config.yaml
num_hidden_layers: 10
hidden_size: 192
num_attention_heads: 6
num_key_value_heads: 6
head_dim: 32
intermediate_size: 512
vocab_size: 8192
hidden_act: "swiglu"
norm: "rmsnorm"
norm_place: "pre"
norm_eps: 1e-05
positions: "learned+rope"
rope_theta: 12100.0
rope_fraction: 1.0
qk_norm: false
attn_scale: 0.177
bias: "none"
tie_word_embeddings: false
parallel_block: false
init: "orth"
init_std_qkv: 0.0394
init_std_o: 0.0
init_std_up: 0.0394
init_std_down: 0.0
optimizer: "muon"
learning_rate: 0.00547
beta1: 0.93
weight_decay: 0.035
lr_head: 0.00522
max_grad_norm: 1.0
warmup_steps: 200
schedule: "wsd"
decay_fraction: 0.729
decay_shape: "linear"
final_lr_fraction: 0.1
batch_tokens: 65536
max_seq_len: 128
doc_mask: true
train_tokens: 276600000
max_steps: 4221
dataset: "wikipedia_en"
MLP neurons of a small language model. Each row is named by its layer, matrix (gate and up: input weights; down: output weights) and neuron, and shows model dimensions 32-159. Each number is 128 + 32 x the weight over its row's rms, rounded and kept within 0 to 255. Numbers have three digits each. A neuron's up and down rows have the sign that makes its largest values positive.
After each neuron's rows, "raises" lists the tokens whose logits its output raises most directly, leaving later layers aside.

L7.gate418:120130157175102131141137123134102116147101116126048147131136131110114139135190093139148128145072163123066135099112136119101121180072091074153101124163064136122167128113114113104113139168136120058152151095088154118105141069122076089102173123140149130121123167128118162123085130134116132180107130106110059150187126136158081104089152142119113150169152139110144094142202169086066151118146
L7.up418:176131105194077105130134181136126129145163117071136061126114107136117209106162156166155165130086114115154155123098189098105095178149150136151195108139132136166131106127086141168045146150132116085175133139109071170122122144183110118150156118142155165166105171146173116141108124137136105126117159172092167105132131142138133090127147117176112094078110163146101151135163128125130112091112
L7.down418:113081131057109156183188131125146147180126111169087124096110133119181137106172154085070193139133113114157116137114090142130146116106130104061094156163155142120125119133089132095149095131100157144161179146115069130194093094198096117124154129135093134141120087126226140102163113117095128120138140134098109064174151151190119060210166101140107099112133136141139165133157131160120101146171
raises: "sis", "g", "on", "sa", "s"

L5.gate55:123148046054129137154161082156084130116092146200083062111132118142052123129032125123128209170128156145121140119141122111157171093155143085142122128131110129129097101110115094123085113099140172129060115155170130117121097104042130150129119091155136145120111117070160103119119084130122145167084169121175142165138120093184163124105186074091114135140177075125114175156087070095120111124179
L5.up55:082103139111168145115150085143100148166127150126114117151116152133118097100078114121149085116103125177187140092086168123158141181139132109082094077169134145135116128047165188130138149119117172068141100118178115040113121117111131137063102122103219143120128187131129134100145099130098140105112079170124120120111156134122098145141170172106171096080065103153134128141197128107112093173128
L5.down55:129121098090109136108183106129227134150112138128121125113093117142163088160077107108140105103121046093112125105100119148122135095110143124075144104158142140121129095124135165180110171200168183113139119144152144050126157121072141110068132073150220171186115129135163101080125103095108120124121128069127117120150089145154138119160141150121121176133141158116098165059164151133128119218114
raises: "ial", "ult", "al", "s", "ally"

L7.gate148:160164147170122074110089092167108156071159102156180147118177103140131151117164083138140082143170103131178171102116168143170109126095171135054057134105110146082185143136152141130114113107115163105076061136116111123105114128112128116094121100061102131151151110133102137096151159155166182167126121112151146111136124164130170154161143136151098085069154148097125170160059147123156114156110
L7.up148:108109146106104088156116071112150110124176157105155131106091088127117144160126214111140139090146098132072137120142155111198119121101140147094103129144153120136142117133140102082091140090161089127148109117140050128185070117118131107147188118084105157138153110109050030209175100160160084130085130135045135101135129151128136098184118164151126164099081103128153142144105078140117124157157
L7.down148:144118116094126137128122140139135039058123128124113091125102124136111114122154162118081144129099119132121159168121157109167114133162106143122085124169163125129120088177174128124123152140124148070115111136092064103055145131124128093090213102129168131175166111193168105134154138189178130134125171124060134143130140175157136101180141160157123150134091050135131091129119057117138115175159
raises: " office", "str", "iers", "ier", "-"

L5.gate383:151166157152167067192102142148097140134095126136114120138125086134114123053123149139155127148074164137110109114099129051126133142121115133087134085102143114135101051129169105091118090116150146091154138128127160143187116138109128088126087103080118168170186091113158185102176126081153133117121114087150130162158120084156172169149088119157177148138178154164149149141112135120160111152143
L5.up383:115087133165141144101124132143149120195125129167145105135128178148118115189158129179128123170128136088104142151097170171071150131118124145154135169174133147198150107119027202106137139076177145159132111115113120143146082139163140152099122100167120186102107154103100115099090127076111193111092139168162178119141106151064130116087146160115140133138168113098116143147130151115095044127113
L5.down383:106109207157128122066142102066097079174119134181173129165147127092129146164133155131112131169107131118140179074087114156081132177142137064146128103144149142131089109121074140111145138115171117132131172128107095121157163152156166132135102112108110157104134140134079113096095132155091120171106173143202146125165137161085088153080075196115145127155063104117118156141136075116126094093128
raises: "ler", "lie", "own", "lain", "lic"

L4.gate50:119100147125132147167146132114190075142067129099136086167180215098115164163149123131163158106108127148127101161146125150128100083103127144112160123109149121123122093110158148159119135139099129173168157056146121100100109145119121114081150159148147159188086096104156095142072107130128123148122102066054089134132118119095100183135140133115117074165098104158082105129103132118103191130123
L4.up50:175149085137144086106095086133136130128180136129095146152081103128093134094145195111120098096116222147115141097122130104208118128097111118130086156164081044170130201127158115107083168073156141163160137126155109142132096109118104098099174136185176048141114143167126147164135145112111150191138120169163137110080176159121100144131177081157143130137088186133098110122127141130123102166172
L4.down50:127158121128108087144153177113085121182153109117173175114166115105151118124135033117089175111080099157130087091104148147062180122172110118121114103114184146125176139199157174112137102177127141156107152118146182126125148171179154147104106124126109174094134096099126132096122190166153101085114103107084092133198066060109094137119092077156160138091168130143091176072146113069151116078120
raises: "s", "se", "sa", "st", "si"

L4.gate233:102186158142149142107096160153140139146112059132167135138131129128113098157123091101061139150144130068113143170113161130200148131112125144153164163129123147072212123082101153154135126123181132120137157113109155122091141113099131111129151125122105150166098162168066142128122130138142115082102154116131090147159115161193123072063116135120117145159175159109172090128073125061102155181130
L4.up233:091176160175168132154126121127129127117150121091140117127187146140144178149107152138169098152155173129134129160131116124120122121141131167113166149171105103155133109128095103094105102104144072178090116117109165171102071108098105149088066095101098192122098189118078155112063143162111111127100186169138144138185100165154129125115193050170103197135090176107104080112032093148131085144137
L4.down233:112156145157086133127123185098107087119110107188087195145084200141125127142057158088109113137132165111128063142101097140119125170112115098158090131156073142132128153102081079120089169104083091116107062140129121094173178147079162139141156086118123129169091114187138088124104092164097146122076136115161103094115167129086135112130136123125162141152118153181178236111158183151124126191123
raises: "der", "mu", "born", "men", "ble"

L7.gate309:142143126100170180130134150193113179073102157141131148109067130109098073089143203140075126106154109124130133161113130088114129149130085113154109137089104133163119154054123134114184118078126154136118167145105149150157084139131125124146184235115109143094155082124134144210087146159162123146116096121215205159146188136150137099067157147093170152192080123117104158172112106138129109163125
L7.up309:141149044101182105151125146138060128159139160121129146137109088065141096127102103123101082119150105074075112097122148176116146152131125138110161175098130138108139142136168157111153136046157110131080066176066183167133161153115190123199176153149091138100093151108143115143098150184104159141134134133136125150211105099115143078182116144043189092147151083170134119138072117091095121140122
L7.down309:104080107144127089085190122150053164124136149073131127128069092097150135063126161150197134175163065136097168143067090119079058179146135132158165122122147142154113074097197138152119126122125048120107190168103140095099127114138129104154168158170123157126104104111088111071105144116093160137103099150103147131112162159109124088142130156066117109064089153148115116168122155111141156131084
raises: "n", "na", "ne", "ning", "ns"

L7.gate473:151126115128135141060170170144201165151090153075119147146138119131158098147114120134194092146135112163141153091128133082130113179086126109141163094093126116109137108119191132162117116159070108058102075076060123089108101105127132140068134140190150167107060128164116053149169145179119166122115170150093090143103132119075098092115128106141114111181116138101145071102118068139102118113154
L7.up473:099187112208123106110129107185157123192035141146085128102063143112125109172143110124125099137113164115104128128167141097116165160082129097123058115093094112103138125120171085152131173129112113144144037105168082097102135204088098146154139151180145103169128142186114098143118119145171134133113129098154130165084141141115139118145173093161152200124075144115168086100119126085127139141138
L7.down473:155097126099100169054142164129212135127096193109114169116124102143129148146163136112142086125129144121171115121126147101115071133138091150140086151074161148140055173110130130071116102162120126107080147111147116088098167154169192134108110124149129088121117153087101153104132129122152151130124131188089125013145108148125099104152180103111126130090131214118184093126166127137084084094114
raises: "ises", "izes", "ised", "ising", "ote"

L5.gate7:123072141133077181128121108109105126097115120127104152115099114091146112075123198077128160157150132086133144133123105165079170121107092092146062135132140169156128132094133127107131106200114091168153192101167081130123148164058122076157130128070103080181121107165154087165169109158095147200129096118128138136135127141197165116114145089097119103040119100126102188114078168115149085132135
L5.up7:090156134101118103157109162141193137084146085147099127147150131114135106142085062163148180144113133170143147090177136147115135133112144085090106054182147169143129035113080048086088126162130140148192082114103142085118139147106094146157153067156123089109120159145165124158144106129116135118191096161145107145121080123093114141091060092099081174145146143146100105135113172076132177154177
L5.down7:182155135107123164085104152189161163128092093094126169168130173117182119083160109030123143174187137080128128099181129189128178123165129072085097079114125114142145131114142110102099120116165157159113148130111114128140100141133079130134129076122119069101110114084176065150151120106110146108114107053147093157154120127131192122139121110157104154107162214096087167150118193083063154135119
raises: "gie", "cer", "ced", "ging", "gu"

L5.gate262:123090186148181127179110129143103164154076118143128120131124188134111096162129114185168137164146090102099059136079162144136102161080192102112130122139168141110090138091108115032153189144088119144173120124101156088066095106115145116113164151081105156123138162144130124192115177117075074115149115095171098131072154096163141089087095184119146128093161118134102129131167114114132114066170
L5.up262:118094164076078113135129147131110142092138144088120122131094085108125134101171106147155075111103122111129161116129162058167182132041102065179088210135105185109092119187116150132079160135152150128117163098194120147094133128201164178067121129114166145119152140137105111171137078114161171172141119072116068082121124169122117152089095153165159115113163153148130083127111091135094146103124
L5.down262:096102194153129089075122159200114148121137126105104196107087108118078097049161115167162094130163126102127121146152146124139115129166164057095124120055141123136194054085194110125129169081148118170156115104068128133145108116158100130145137121163082155142108138161133138135137112120116109108175149111157118120170126201083130073120115171124110116216143134103161130114169121115094079164106
raises: "ably", "able", "d", "ament", "list"